From a checkpoint of a small transformer trained on Wikipedia.
Size: 9 layers, 6 heads of 64, MLP 2304 SwiGLU, vocabulary 21099, 90.9M parameters.
Training: a variant of Adam for these matrices, 845M tokens.
MLP neurons of a small language model. Each row is named by its layer, matrix (gate and up: input weights) and neuron, and shows model dimensions 0-191. Each number is 128 + 32 x the weight over its row's rms, rounded and kept within 0 to 255. Numbers have three digits each. A neuron's up and down rows have the sign that makes its largest values positive.
A block is one neuron, or neurons of one layer that tend to fire together. Before each block is what it responds to, as a language model described it from the Wikipedia text at the highest values.

Responds to: Digits in unit conversions
L4.gate303:119153182118105109113141139069152166097090072102128137107169114169150151117081145128113169107128121121094072123132123163127082157092129108150149088106129072096100137119122125042130158119145181201145164190071093105142152152098066164133140148110079126117103134140147189126202102155154147101136143128149089085191173165077149144108153077120145137092112122113092091137130100108107087133102152159111159087129117119158153079091154083183145090172180125114118084163183107123106198126104107168076153131103166147141146147150113162079105153121108122140108109142176143139098178131118114148
L4.up303:188145102135115142090116106066147202098139130104131152121166137047150134144116115108153148130168094106151144140133147083124105135136172133103106159087112097128092165137125069137160096101141170166184113112074095115130173125144082110124110146091130105164114166124129128140146148100146121124101173081106043102176115034172124083127041125122128182113246151055139121127132096136103132135110140178097096101121143091153150157112114167188103146124133067153134140184188125110154092104137094121076130092095135146132165153138114136139155099086071087173142103087099076116113121120125106129
L4.gate698:154164098087102173065165138122132109139174105086059132142137117083150099094104170133140091140134064145122129124151105136061086104140110216133119133077132105153094099107157113121109103151177085138191150144124159154083087170145068187139091164107118123073103114160146137113101094154138101158062129167158119094180091169144152129084119186172168099099138115077103185140134125147137101035165092114115174137102116078175094127109032103101124064133154117129178082113142085166120172084139103139055139155078140143165133123085124155109075142091178179181142161103066118078129108143144086147
L4.up698:167110083130140169090117151069096126168164116112125147105196114107150135069101157107158063057175138109132156112134151115154145091138139122140157113171123068130111131163204175130136127132195141154148159171098156166152087178110100130162140182129114165117069166108169147145134087170122112116149120133127119077163126078125169140141109145152190116117119103092104127164154114112133073120207176146162163160142128124132200135178109116161171144156132128153136045121182112090133121082142146165054166112093155148146137120102155105155128131162108119149148180167080099171109131111097134157
L4.gate1391:113164080095091115086093138061121159121157131095161135103117122121132189119138098163166107124093167019061107146116120062124140132131110112176172133124102149151075120158166164103094179110176204161154236153139073135084119147080116118177167118129103196109114147105225106206162105125142126110087166140208054128150171178173138130146098164098195106087119144063130222120157136144105131104139070142108160134142130120215122153145125190164166161142142170172149132133149160114157109116186111123113154083085127125168182150179105203107120107124163101086143176198170131137148177132117161130
L4.up1391:099146107130063128134102105099161194100188158089116130133160128052114147089132164124137135139165085189122101113156143145119058115139111171110093134110137101109142103111135153099126028106147109140134096106120149129188085183092059089132059136117167093121141127173089097111129131172108069138140105137110078070178120141085138107185145135120079115170133099160101118118124128174119109119126149171107147157089187081095129123142146152141092116139137069140149133112141123098120117124151159105129147108105135144167135091075127122157132097136120085147096084121089116156140152139120109093
L4.gate1501:180153169159117150038175091178188126118122095147172130152178116111185180117111130099147148109193176060143096122109153116089119158130134096141181152118161113078078153132122172121163190146195120131094135172121171102131114124050118136108118135058125133090143132101142129190138114195132089127140168159172091129106136185121132145134131071068128152110073143146097115163089114117122119100113114143140133122149131103166183079095126133136114148143214116156118046122149169106121113083161146113110109180090152101152135173138163121161095096139130144191154131099070134152078116149083075127
L4.up1501:128236121100070126134145101072153113145111104143158139085093163067114078142092088100147106113145085115086138133082080178122089144159134159144161158144156093147096045134111151114165150106182111131160103184121104151143171111148124106181158109163115147097095160103170111161166140171171096149067157038160107147122073154192133119123140123148136142158094136134118135147201136134172142077180105139117126128068103122089102106101074105092113118118077126146087159107155083125115134138138177107153146181165129133117086065151145141133130149172156073095157165172128120138129120068095161143
L4.gate1665:110123120078080127111140096180134159156127054115167100156096155135172123102138071121100116140086172040090155124168082103122103161114114057123120120093124114082078127230149081119147155056148118108152143136135117117144141111093084048073102100165100127135129120081217175173136140148158062097140153075138085090119144150135155146112159136082111134103133166126105083092141108156122178088095125128042128126150148113126194168090167199205097168090108128141149093071131123103093069137191176124054055114096116187171189104100109130113074123139124074145076153069107115112161147138116149128
L4.up1665:164097106123139125117155103085123153134159134095103130105148107101125118187140140138110120160127078159074123156162089132144139061208141149117092075097116144068150109110184159069096106122137097179194157145140150143118137125063165141106116117182153086129114089131081110188153124134181138172095153163146152095128072114159162113134096110130160167125151093146118052087158142138154077169078134183115158165095115184116104167159156103125063096177168122114116136115186139120161124094104123081125192151118125143119137097085116134114164097079095118125090153116115136135132107091153132139
L4.gate1958:194180131082139160120198130122140130132118123119097121171143098091147133125116180103159150114176107172089114117116071145120148126099083093202145186094076098087123131103114114120112141146195150102152150137074097141141163123073131118138081171188117122129090154123075111090072169101119109168113110112136130133093147160115074135119092099119123172124082121139073071174084148126074103126165135174146112127170128090111124128110088149122058109159172065171153108122170147118121091111088156155100105191173184112117112171131064110112144121173135128114124086103110155165166142101105123168
L4.up1958:130222100096111141091107127154109166100082117080132122164057164148103109094131163124098142099100123118173157164149147148121118146133142110094076115124094124126068160107143128144126184131121174141090104108081102134080103147107167139177137161143118159166149147141136077113141095073104113153143144203143083116094115113135170125096104159074168129138151141146136067148176183094143154127196131176130191072086125127130114121136110141136115119057105172118145157144108144166116090068181076133071215131155101166164112121134127116123071128107151119130184099079078148097122193137119104144
L4.gate2119:126161108179124191085164144126074155102075171186053133151149110130160151124106124086139112152094081113126101109139049121096152184153039157115117113054106084072146116134070112085106162125214189129119160137126066036088123120067129208144149090139110170169129131126132056112115165120188191089102144105125128183148065149164095131140113130085131149110110095130079149106076182083128145115140081154082120171148119113192153138131110170126108070100125123167122122156165067160123163119149073159111110182140110138115169142209112143123162132068124122199111134106136129133076193142094164154
L4.up2119:167219160139131111127089113154119176172182150072118125124170095203102170191157123199128094149143090093150102166041143163172120090148089116120117088136139121119153096137130134103141130113160169142136145154116165154125141187156145121151158134124088141167134122172091103099151169148148095050133149146138161141187136137159130134140096104131075153207139177138076137134130094134160159131165168179147076150114124128159153137122119129137095111114143121137178162159150115116130128133195145103105189119130125116052139145130117189073108106196100080088210108122130113141106143187103132156
L4.gate2214:171116130149153205061131137113145110136181121098182144122117141107141100190165133127153117108176183121147138095094132127159060087136140139189170148098214126176125116166105162128170157158165153054124071134116136155086043091136142153154093144115149180127120191104093089150141135121119129160096146109103104162114148124114141158132144059131187114135145122074087068159125114192148129107171158146172172089102137071115145125154115109133113118094153079180167096147117096133152179065095152093117150091118097130157107128078137125113150103129140148129118152140070134149142123096057122119
L4.up2214:130179081130133164122146142125109166152157118053158096107142174142129122078175121159134081124153137114091202133125114204112148111196102219137162082149155177183101121124122092152094132156151118065159074152159157143151111087084153160135157151171165135071153150100124118138123106161094137175136104082146134103094189119154121106102141155126141102157152128103117125101132114146138123118155078092153155170106072089096121113126051180148124108126116100130158096118147139171141145125073120148061181159151095159093149121105128107136109151121091138136080129111166164153144120108112155140

Responds to: Election headers, offices, years
L2.gate441:122154120086124133138114171131140141190190143160142200144142123206155117069131182161138175119111118096192089133185192135050102133150105135120088142105116109174108147100067107170089139167118091084104133140099109181166102136067130126133078096129105112167145180139149154071093142143100164135153114090106092095151075128066086154099068129102129100128111153067114144140118087151174146101116159137132119156044162086226129080127165179117157130113106175173154095113130110106115077060153123127150145145107138089204118088141156145108107176176096094170137161128136128138145154175110089119
L2.up441:170066076081116044172115095180125194146079150163116114132070096079139077087165128156155100155135165133212122102109184165186063077123189087087147123154120151050071214097120154139126037119096128051088070148115140116113112082163129049135117121043155114206086161124061115107086167172092140142139142109123181122125124116115130134128085068115118153110103164096119165112062147153142096122150156116101145106107103108126140132135175137152128142108103133154103156104082139140133156120146155149129128109154110149130130102142123157166165098135078184143154165128129115160100151110151106138
L2.gate651:156079067155112161109105080141077089169112151178123085127118191134162082104163117117142116109141064139111179110146156100100041103105144122095113159136167103065118148080163069100163178105101085075135125175174154127095119141103128083165069155109157137093157108181137141068148175099124079159143146158064102184146125143135095172095096070172107112092085051132138137133127184126126136141084167103141180100122158120178186116170157117112172159179101098122105125153140126115142075140096134185158096090142143109138140060108102082074115134206145089099084164116146125125059171133118092106
L2.up651:113102114142173117166180070099114151147077167117179109121118087074132109165153123119135106133122124105142072122107140161137139136152111130176073145133080107107109170123117135075132063110142112133097135102146117160116084136137156134123113079115080141109155210143116137103115160121126115150151133147130083146072177141154126077130081176155181133150114130140117113127102130068159144097144150163085120163070133079088075119158108165073144088138115133158153161154140147113146114147114055114136072174116138061102159153129120088130161131131130145136089119160100127138111128126071146142
L2.gate699:156116158154120086126066154109127103186193147108176170132172117101142089129135163131145143132166137110127113106116123143099109114149134172096111191161126143160110121163095194125117138103115125108165145146222084148090135139179120131158120096144112159113060158119172114171153097087072143141151100162121110082138128134187078140100164154117132069173116096085115219136120108147095092111166123108119159098152129181083117118105156069121147138134125163181113107124134202117194127132095182147131119169115137112156081126139123158135085124163165180151152089188126098166079199101101090118
L2.up699:088145188201188154129135158115137091114112157138160078117156123126114130191081088112182147069111058170111149138158157151184098139124127156128128196110147144141129136161090115089145129195112101122124132137193161097125152170123174147101085143077157128194159148146135153109168115120128147077082119164102142110096127123149101089110138132207062153117145155135145135098125149158128075082143113126159168106120133156136085145148197091084158094163156103149098121161143101172100131107120102109114083140110150166114108076153137112162170117099106134162163111143071199138130151142097142129
L2.gate886:110097143121146132118065134131132181144147156117111152138151097108105136121127115162133124113141134141094109093141133113070078180167138105099123162110110072145116097110087158195093107162157127123072134144158085100117123087102140129123114107102179084134157116173176071176171094147061072095158085151098127118140095138187154183204085118130133122161095147107119211141095122195070228067144112154090163101117138167160117101146104160105157142137179114161106171175141132140151096167079138102142131118102218167064171085129097175126112116108110153170085207139110164146100163206156131104
L2.up886:120080125123164109118140137153133162134128117132118144132150090072120119090158090122090083161112128099117104120113134120140098115126138155108076140173084057095146115139146092101183105069128153073134136059135159113149117217134071053092129084106129146154176145203112149129077138185176078069188112123171149127139129101146137146159083067133134163111150149158138134193093153161093121112101151131112112119106121134122189103200143164164130222117089112086107146191196168133116078091190099128135092061094132151178139098123064116074151108105102133126126151109130133128106140196184128120
L2.gate955:148009187121179132106121101120143136146124168191176193131118130088120092067131076080111079177099145097168124097142115125146110121139140099102194170083130041144161134128095109064136096115135148106141151178144111079140124132148113080086127102085171093129190082233094135077131165099134126149159164136175111145141069109161169089154097082143105121068149147121141119102141074118095115108146158116133124111129092108239101123116106126205138117146163104076121124178119118052135078112144118180136143108106151139150214097139087119093171087097109125144083229150063051113099113163169102143
L2.up955:108112173120136107148103094105163153136098142161146109174143141182140124130109114119048168126237137107158106131089131092128109125201160089145141097152156159129119126193085092135129131143115149116118119140234145124101185119153155187123097122143144157143146149094118126083112147123054099124157077091137090127110053133109080131141112066110139112111119196077140137133158104152100127145185146127137125104097126082140061098120073097136163118106134121115148180176092127106180117147193145151099101173106162123184174155105077099143112092129172199118096159102142121179100140156090085141
L2.gate1139:123057080125110115086111105148191090139121135174114097200097108159113150090136086053172143127147083101124110103150103087129126121115102121121135142172165117063116132106115168097105038125152159037088172134106131152141157113130151119120112138103177121147097109132155141121102143126093115111138161167117093151140128119110151168141159105096122109120105106095088160142084142145135170150112140164151176102131134141198164138118195125134137112081085102112069160155100171106126117168136099125163085117135181167131144154154039169154077130153150169133135203107131162107153108175152083144
L2.up1139:128104156182090088126119123156175120130155112168134110135155140149110101105172103133193053158158053087107118140132168137168098128164157124154200101154133109181178136166075122096143099148145097063091114137118104146092142186110152075109074102147103154091116190165152162161036110123132108115164109084168088137144063169102133103118157145105078122147171148189118114129070093121165140123152146127135133103118084120223190106112143149137223192142123149057119097155135082090070026122202110169104100140119117040162111089088113118116132123132155115149155192131126123166129109184168127095
L2.gate1403:095116169167151128091161095152158078100139155180076142169078152120140068101132086107104122093142117097169138110087127081093159159073140153154183190105152058156171102128160126167092086112172154122077154116132174120088120204127085146146146119121131142193133110137121129128135175117127130138150143093112073061140023106135130125116125146139107105147059134136098178137044068157108094131152124104120165128138126101146135150136141103140160088125123110094101192108127110104123117189152163122123172181128139183058139116092089110183102125138147134120071147151129164166110106198135140066
L2.up1403:177082154177110191151082137125123173150146145199106112133160140126149169104175108141129130122139149085107087134183094145091117132115127113109114124143126114115155117140094082122181166146119157116206140175157101117183078124129158079146128102099223105105150115150146149125084121136146144141097152148146148178110129118087143153142153099091108149052149175127108104121185119140070120122098118198135164106095111150115164132112114121148129143170132121125125103148115174200232134161102090121140071057102093090108143132124135124094100077103117112140126135136138130113055095180197101137
L2.gate1624:125165142159139063180104173144135130144114060157151126074079135127158161109138140083162151141151118147164101139126104113064128132098115133114107176110108166121068145135142135113090210115121163135090082170106122101123125182138068169129127125147100074068067142138072141118101097118032106131115160140148135145093174152127131098159151133131128112115129143100098144154073175051042093124103167174140081070104155118139106105138197060111170154126149085100116207153184097132164163121159081123136155097173186157106107063091078114110149128102199116104138080122088120146116188136111139142
L2.up1624:168084115165203134147091103130114108157128130112095107135119115102098083104122130120107151086176171108149165116135236055090115137122121129093066122139160126233145180110099116198117140137122130125138130174105144159095170124134102143121166088061153170050094181109115130138143093113117124165152158096072100168157133090151130147130137146185129113142141173099126162106079110124093165133083129137117163105071167182135109126139133080145163178096140137089149160087200118102087100135136137150148122113170209062137143151134120119183143129132174148100151093149165122094097083124164133105

Responds to: Role-noun "of" in biographies
L5.gate667:148128169161089183132090132180120126144146146117096138134088146076149120120117174096116192118139121141103080144126175121104158029070179119093127158107123125147059154113113101146130133121106114053126099210172092116111110100130160143162131129135078079124127123158155136165086151187114160134100141110124128142152084191181118120126105141168103149110091148122074137126127186092123137107181169104128126078107148128134121119160146085139115122094111120146102220108075142123189126096128111150164169130141197102148087060158142192185106142105129218163087117127144138096103109159130104100
L5.up667:134079165151120124141100174144118134133166120101177132064146097102084082119086127075103144135147121108108140134103159158145150117085115090115168140174120138192095139161171131142079093150056093100158097151202109124094169136168165145115146126137122143080154092178188171178100204159120173107094182135115134107137101156142119127169110176097105144123151183158111099142164146139131170129207140086124066143136094160101133125091109071146121128141104149133134219100125126118174151095185138140072161170125139125133087106139153151194119169085161218195107165147172131124119117129134151101

Responds to: Year final digit
L4.gate22:112173102115089123177144087158139203129128141138106159139099122111155088099117135132120127131138166134120062108123154124128136141089142064167122156157093147136152186093050147137073121137136144100118079116091150124111163055118104149122101128154150112143171148141065102122145119135131111152099106132076140184090046102168148187128149151151067132104111173129125168129074158108152129136168162150141139146123133110191142104126122127088122113128150187111182106129087078092097118067190077137168108124127170096135076123154120115175140149122068165139127101113128197099121115168136151104
L4.up22:156111131079106097099126114132178024130136125136149177162168164180133164092071129075139132152129140124103123142132139146126145195146118112136124177172152131134140113147119146148105120185126117071112134164090139145109115170129137143128087138099097099157135159118096123149117128116145108109123119179143083141132137059139105110061118153097168068103139134079176152124093080134142147155120078074106112146141138174166104118056111092109169140123139169129133137146168177112112100092179113112140123102144138116170085076072134115165110151127131075072115091146123100168129113068135135151
L4.gate519:113171136150033098130081164113161156162132182130151156157148085200155071129153066079153139121072082064100136141111101092145216141150103073088143120115154161138134142054062161159149144132137131165124179083100103135158114112121122096132076144136107115213091090134104106129142122079126150095149077140139111136173112087143088107140147080123128093121160185122099160125119103116129163159112130149150170107143151179176182137104173173140095164157164156166120161136170145103139143105139085126116103165119099131152090121135095090107145138166086094162126102181092128148121141098081124141
L4.up519:080137113103149157159140119141090145117113117191136177134102103169087064109100168088144170118131114108136123165115148122131135100094143245133126124109166132170123143066090163086162149074103087128096123136160117161150139204155137153106126125144171151143132115119122141140101091090093142057105137124096111082119140161159111212205132105108067146140129160138158115149145085132087123118086074133111087148145143148081148104129116114152200141146140085127163148133097102098111153177110110104068072135117099134181095101144167105131134113116210095181125132169175138137162121159142123137
L4.gate543:131134119167109134092136165112084143154117121152091141136117100149137125125130106111146133106129091129072096174133140087119102146142113059143134125029127121127141126115118141162095087165141112151110074169160145193133147163091142156186162099159147161107153102211104094128150115156135141143121164114139113141101170135144089169096116166152096049149120048133123122128150126209127176111152164140171165107118141181168147076119121096105086088135123124177139158121167140184080120146073084165150056139157196140082072123088120139193108131095114111125098106142150157174176137190105061108
L4.up543:093107128161100154158162102123076090137111113120136093158141163107117103126108076069127155145145128104123142116130150087171080185136122153137142114102116061138090162188115106117153167178143107177111120125143101144100150160107087129109115179079125132104169134156135111134102126154145085100073162115138120130085117154181144152105138158109083098171143121121111138179181113111123152125091053140126168109138090059118154095058077116088097119165072132162165134168109125107130059148193123089157134134130147106066153120088101093185130145162177177101151154133140106092084128166197073122
L4.gate826:113093141182079123115172080145077158125087115179147169185123132106144129175107076082140127130157111107160163141129103101118158155109100144108160170121121068113115029093108132075138111108094111138106086153138142125142113187143083122079151130103112140135142135060152137135162101094133092132087165154145100168115133083081106094100076023153125152095119132139084157130189108116139151153139117159092142123128137163150153139119096145079058166113162082108121095177163103132097102111129134103187057129153174091168151132140126131103097139164134121118090130186090136158125161120186116104
L4.up826:142168119128138164134182114178087145145149132161153179181120097134140044178047185107169168120122114105124216154142172190152137157153119153131175165117129125108126126079077149206113118190180103113107118133098135132086096169118158117093135055136108134118118086136107079118126109163114118097145113166098122110103093098115057178146123107100116165065077099147105133178095097120086147155132155091118188087128096094092147130096126147139162250134181130101136136126153123198070143107127138104179163127093148139105137116132147133104144163160086133169130130163132120171184127119079162122
L4.gate1113:177179114169115121102100121129111169111174180071088093157142087140165117142148155125146154086146121098077122095163165128099177152108125121157148162108131116103120145106125135121128136142167109118098129138148141119122126128170157062083107168098136185185076165150149047123127145098074130071135068156148113108158134119133134069135140148090111078171099127155109152173152134070100125110107131162096207115096185153100165083136121106133105116174101195165123127147137081064123171143108071170207166123121199093119125073128185111112146141184142158094095137173075148135123172138145124096
L4.up1113:165096114168138150177148130159064130142117145130116087183146130144111136112131125139154135168110198135204153091168153109170118112113129147139113169131096129116131128111132091115125040140149056113121077086138119140118186119176156058024068142148123188145124154126125153171096124087127113099191107082083145087115103119120143160173170112106142170150135148197155080137148137121117104137120120169128144121139123142102108094149090117085061145152124138103123106129117116147106108149099053146139100126126133107152085126091204163127138114143160208081146143125105111139160120142160161076
L4.gate1144:081174095135152158106139115152172084138083169119084103141131125146148072099133130144136164109158077142137140094124174103101156167119134217121147220091119120157103040179164082172124137113178081077081101125069180146094094145096116173128141096148153111116125109094161149154104162072083158150192152074130099152122126083152069175150088100160120151110091111127089121164122148104103130100119066091156146133127122138188099085098122091155110054112145136134117157136119135106075138139117102212144147144107168052143138136150134080136086109098168128130112063082132178089068136124112112159
L4.up1144:047134138123093153166145125110083111120126065175143166109160120098128121084105184127127133163121126095125148098101117087150157118149122093134139164135140124111120102126107108134178136137134103125133111099145108155123133200165168080170214159154103115096140180111117061141123106125114180114090118160101144177122113117134125064146095098153115089158103135102173036072142113085070113111101143158120098108112104119163114124126114102112097073165142060133067107149112126122164137198114185138133107150083177112088133150140128117168126108117159136105143191159076073129155133156115148128
L4.gate1732:095108052104058101081143066121048141169099079132078054121165117166146143115096104091099157123125143064098114102107177109141135154150114141153094136143064151090113114112133168072123118134133087145082069127171126145112095184149149101128114108118062142102200134147145088110161099105121110133126154174110100166099166110135165097123077153163107109130123111126149099112132139115130129190079103125133149082095104121118165121116086114110134171158159104140102113150126057180150115115137076063140048099079125120140204182143099150156114145114135130116103148111093093099136082130161076143
L4.up1732:158142161172109121119114170127091151138090162113165139113187171155146078129103175088136144079131098130117122129048176093116174194122088139106122189144181137128133089061157118164217100163145146159114088137154179131142106174188163150174166120120106124161113177029142068137104162149108127111122121150131106078120121116146080088161121085110160099122093092119093169140132101153105119151171157068137111131146110099098126116133100135084130096094145091090132184120116111104066119145100142167189105123130142104103058169147106053087108147133177109190121105149093143093079142168152085105
L4.gate2132:106126173132148157152112095153121135149122106112082151172127131101165139150185165073165141072179138163101090109111146126100142173107145151170184130161117050180115161104135162098132083139115136157107103119089133072141146154080128157107154098092150115101136146176074058146136133100131133046118116129146048168082117139126082147107182062122090106154106041142096191186120145084050102111147138144128169097106176124121171147186098176120109158140138134200116076111156144101098109090121181106141117136126182149156093140114126108164111170106093071138151068132114089094147178144087096218
L4.up2132:078109137074138119126142146114157139137148116155115179101144056124109116128044126148107197151038139157162150119089101102142149181097140127143136113137129144117146117073121106159072076124121202141153155108146078142156113148160165132114085100165137170154122134110097105091161174102125151128141083141127110142170142108114150156096084163181128151107086143142162135129128168157130100152144162155179136109128080139083164131103114151092106141107180160097145142126187162117086109083090141089194073093138116069142124141107048091143159105154109202146152078173156133108108150151146137187

Responds to: Digits inside numbers
L2.gate741:159102116133129120110205112089100152087107095130111180128096154152105095135166119161107095076129129093111085108108230141122122158148132184169069101098128153106133157193085133138130122068065183131075114105114099095148099185132119143147102110110125143169130136138149096122126110191158099075146106123191103140157111115152099085153150094121140063124169159148130193142204108149097135108099164092146132077143164105129170089083106068142139178137140079124138186186123159093126138154144064160163151088100127172138110171174115099104161135112050180145138097121104091136101152087177084093
L2.up741:109185168101070163123132136112155164119127147108094157115135140087087091147085118118161123159112118205186179101107128156120102151117167061111102134109086103154090127062147132168137114102120147117124129091071158188170103100107131110112166106056104157152110161147156061108087176137145083145107100137165146123180183141045193098147159133083105100127137087112089111044132130109069150127157140133098110112146118141110088114152037123145085019090147158138077127149122124124153127137075124175133109132108098133125068122093143087149180133130076117095097115110111184131105150114108120188
L2.gate1135:128149126107141158069068121113178130149090168144100113089114054148129087137090131096172097120191109110112126149141121080128155165131140126144088137103123108077163123152107117114142174125155147127106157153153081143142122180084188135169162179182122083176165135140140159101156140146137064156136097143151057148176097083109075136152144100120154066144140053133083157089149127147104162131117118142127092141077203166111172142126159195189118114246129141078116144161112117141163152132180085099172091157126159127132113096162116131160119159061176066141130120132093116133134150152054096137
L2.up1135:146148112126174110114061117125168098135102157134109098067109070146118086127062186136178078162172151175107199166128104071199169084127170150112154125157114167103139111142138118137137185133165164133188142103118146157119158176103131117170163136220132108144133135119113150119157121132151118119116117100148107100176173115098139106101133110062158113142180085132179137096184148133118147155149123173170117121108137105129127129139124126146094140151146118123156079109093116109146120144140135101181056093162152099132104111142129123126176191095177097116165159100147099200113096116099190127
L2.gate1247:093151154104150107099159140141086153201171056114118089118137108202168141160154111113173157084099157116158102140114114164110116138195151110091109089133135177145089154148127117141132140130131161150112182134120151131090131085141128108164119205148083134151088132148150195131146089171114149119136165167118137106158141111128106216124135191097143084083095117085136168128134109120120131141086129116143119131134134152194172125136164075137191126173140077112136116197141102153140179145170123095131158061137122108195152129104097172109112185130125108184124145129105162220159129135139142155
L2.up1247:072114114182145158141128076127123143150107098119112112083163097092118159148130140119125142113078140147120142106137113184120155130103132094093105119125067188161168099156181111133132104147042085125125117097159117162161113084147142090155122125164079172136161101140117096102153087117100135103128155120131144066114149164146100080185107154096141052155130096141091087109115135137131112171116159208163135138052121122107186106130146130182116095136095114147104169188163107127118169090063131097141107138115134165095098106080077166175113139141172102125134081122118086146138086144156066124
L2.gate1387:098085166126134122018166162088123141087097139139141153084083104160149169164172127142169143105114150068154070190135131105156075144142150129154171103043165079104098100154070131127159076053116145104062170155111115100135074125112089143170118176146156112150109095111144160160181139173166122126154137141153126114123167197114121133033092076099153123150171085139132158153143125133102150132124047112114120121097103149093137152137166158192095170146091166137145133181104174156154134124096143126097135124125125108152165153170119148119122167149101159212181133143095151117103165144123115121
L2.up1387:169139143145084150110149122107074140103137123133153092102109083170116127149130058121170143146103130101108160112125121146146163153095131148142177095152096143098156167096102125069127051103116098108076112089151153118107093186197147072123111113176061072133136103121083129178228115159150122090118151197125199140113143102121085134187116078119136133128157084158166181048146191138085143162110115127166138087187097155081165125139075212093109154153118142084119102169118094122127130156138129135154126116112105159073164119087102169140101154090105101151140109125160105161155112165135135110
L2.gate1530:124156112144081136134142107109129164140115113129155123092107085126131170138148123072183210156096126118067161166161092101105141194164171129122111154122105080133094137154102135115112122160126135089128143156099138097120098132042189112162175170165164105138109153160168100120163095137163104110129144141136088107165094140161068174133130091098148145121119086140073129098155093123116137123088090129125124116139147145173159140117164136181090138113106146199083090112133154174148159149120112088184097091090152104145113089169143129093125162126144090176138127167126170139164234143106139143
L2.up1530:122142160132103153122152100198148188119134149155172127147110135119101085192123107103189134116097123099111091140135173100162097139162110074091121130128214090077082135201081110140076149146136152145087085160069135101097167077139162042114108153144162110155099128201102160154124149117123076150117120128173162109178114144159106126117138070128112088123123073076197160116143140144114128136149157112122130154197164142126130091115106132104143133125110091110136098143147129048185140118163172134137168092105159091120149108112135087131130119060153145166087113169088122120111162100136103152
L2.gate1683:097124128142132119169088109077146211103135107163164144122169124158134173163145106088197103109090164151165155120097129144133152102121111185119098129131100185098136152117111192161116105137115156138125155157119182118120124134110179050164106153178114128106000064142089169117159103150088127144169168153163100136151161174067147042152154101081151067064101095105085135114135124177117118127129152118071107099102120118089127103133139095138104154153118140123093064173141123101121127154131166180098125124090149164131160127063101151092147196120138141160143161148105151155075133157141114090
L2.up1683:058151151174088138130109167065108125086127091075116123101129120178137125089172090113134132170112135112167080130151145104159101078087155108130114083128121113168088148112133058152180118106075180117082213140081171098159130138112132137161125122147121130146086140158152173201091163115180129144155086168116110145109145080135173197149170087156133126080113106086090186149185182119095103132088104177138166118122161149140128076161107161105121130133110107159138093135082107100144098080136156106130118139144141104154084029167142114134090123149106094119182126062145104143119177167153157132
L2.gate1736:147132159100093137108124079117139140112090155098127116086102151136146076153109110102095113088095107178145137077167128171076114101108145113066132128113138140137125149078120162118168141118178175174141145115111091135149096176181095176127165175123137137084143132190193095131170094149072148080102124134122121146155146139154113096073174128131195113145111010089134171106142127141103134108148153137100108153131140112092128096109096066152120136208140138190107092092108161123177111156135142172116148115159123174111104084151179053119112149188147117131130094087109154149163195086125077066
L2.up1736:157147180091139116157146100099107104153079110135177142089084157179145125177115092071125184164094146106109139140165147153162159146162182171125150125099135197106114166169083124120106114140119163088106157094094035144144133107175123110128128147226192113196110100167138185092170129119161172103091113156255106153163129098126060089093161150110134086122141094143195056094170110168124211150157102120126106176124106152089143150103065109151160165148178179130128104128089155125165120147138122171127118070114141136180143136077161140128135160117109135233145220136114109146087115119146131164
L2.gate1832:131178151115127103126110104134079168098155155121200069227121092149129139115152169095101122122089163082135190136135110151101119167129143157146119180141136147098126161070116100103157133175102136112123124082103082126084158068136144138147047116118116090160108125114059129123093056123123164116117152118121115108104164135139112096108200124074068091071181152120099132128169154155061150089143135132148135112113094103225162115188134122098094141127084157141082128157105093062101081112192149177146135146138155181173153083098053122199159165104161142146116122091126145151137113114117167149
L2.up1832:183145021166089143108167173140072166126088105125081119126115114160116194129126073107163140191084091133178102156165096116130183132100092089109163095095106078090073170168137147108147141061151202108162182139123086102071108136112130136149172211169133073062110107139067060095105105079121119116110189163130126224219169162109110161135161064109115174115119139079073083091137122138164135181127136170092125144180219150139172103092128134096116110174168129095147087171188091106116198116065128096145176121148145131137154094143081119158114109090137127097109066123160148100150166121122175135

Responds to: Decimal digits and "of"
L5.gate1629:192169141126151109102101132127157112204132194170115128122155065113144090092137096112121212177143120078155195100103107115108128122104124110135118211164183090171154132157137156127133196170125152099072135133188069169120174103113147097147137178102112174169077153106121163093096159103033152133115079189136077136142111111168093166125088075103187123155174079097133096193103149167152151110131134110129115108068134160139179111182107148173112138119115107145096165140099113083148108108168172115124102095119206141170166112154136112108132095156158149133136175103133127204104080184085130114
L5.up1629:163134095070155066135109160113137145139123144174127135152123098151157100117152080113156174095131120120104168131094118125112108122102124095171136153094110044146136166148077132134088162114187120127087109196120114152146147157122093112151160138111174146193107069158105082152119056093085115196090121104218117120115128084060153102131113116103113113115158076102084122148166142148135187080133117173097085138115127089133120139142110126179131144206082125133115108161175137130168174068122125121147104112116132121115037171174131086122120152143147081125131165112178178136071173135126130199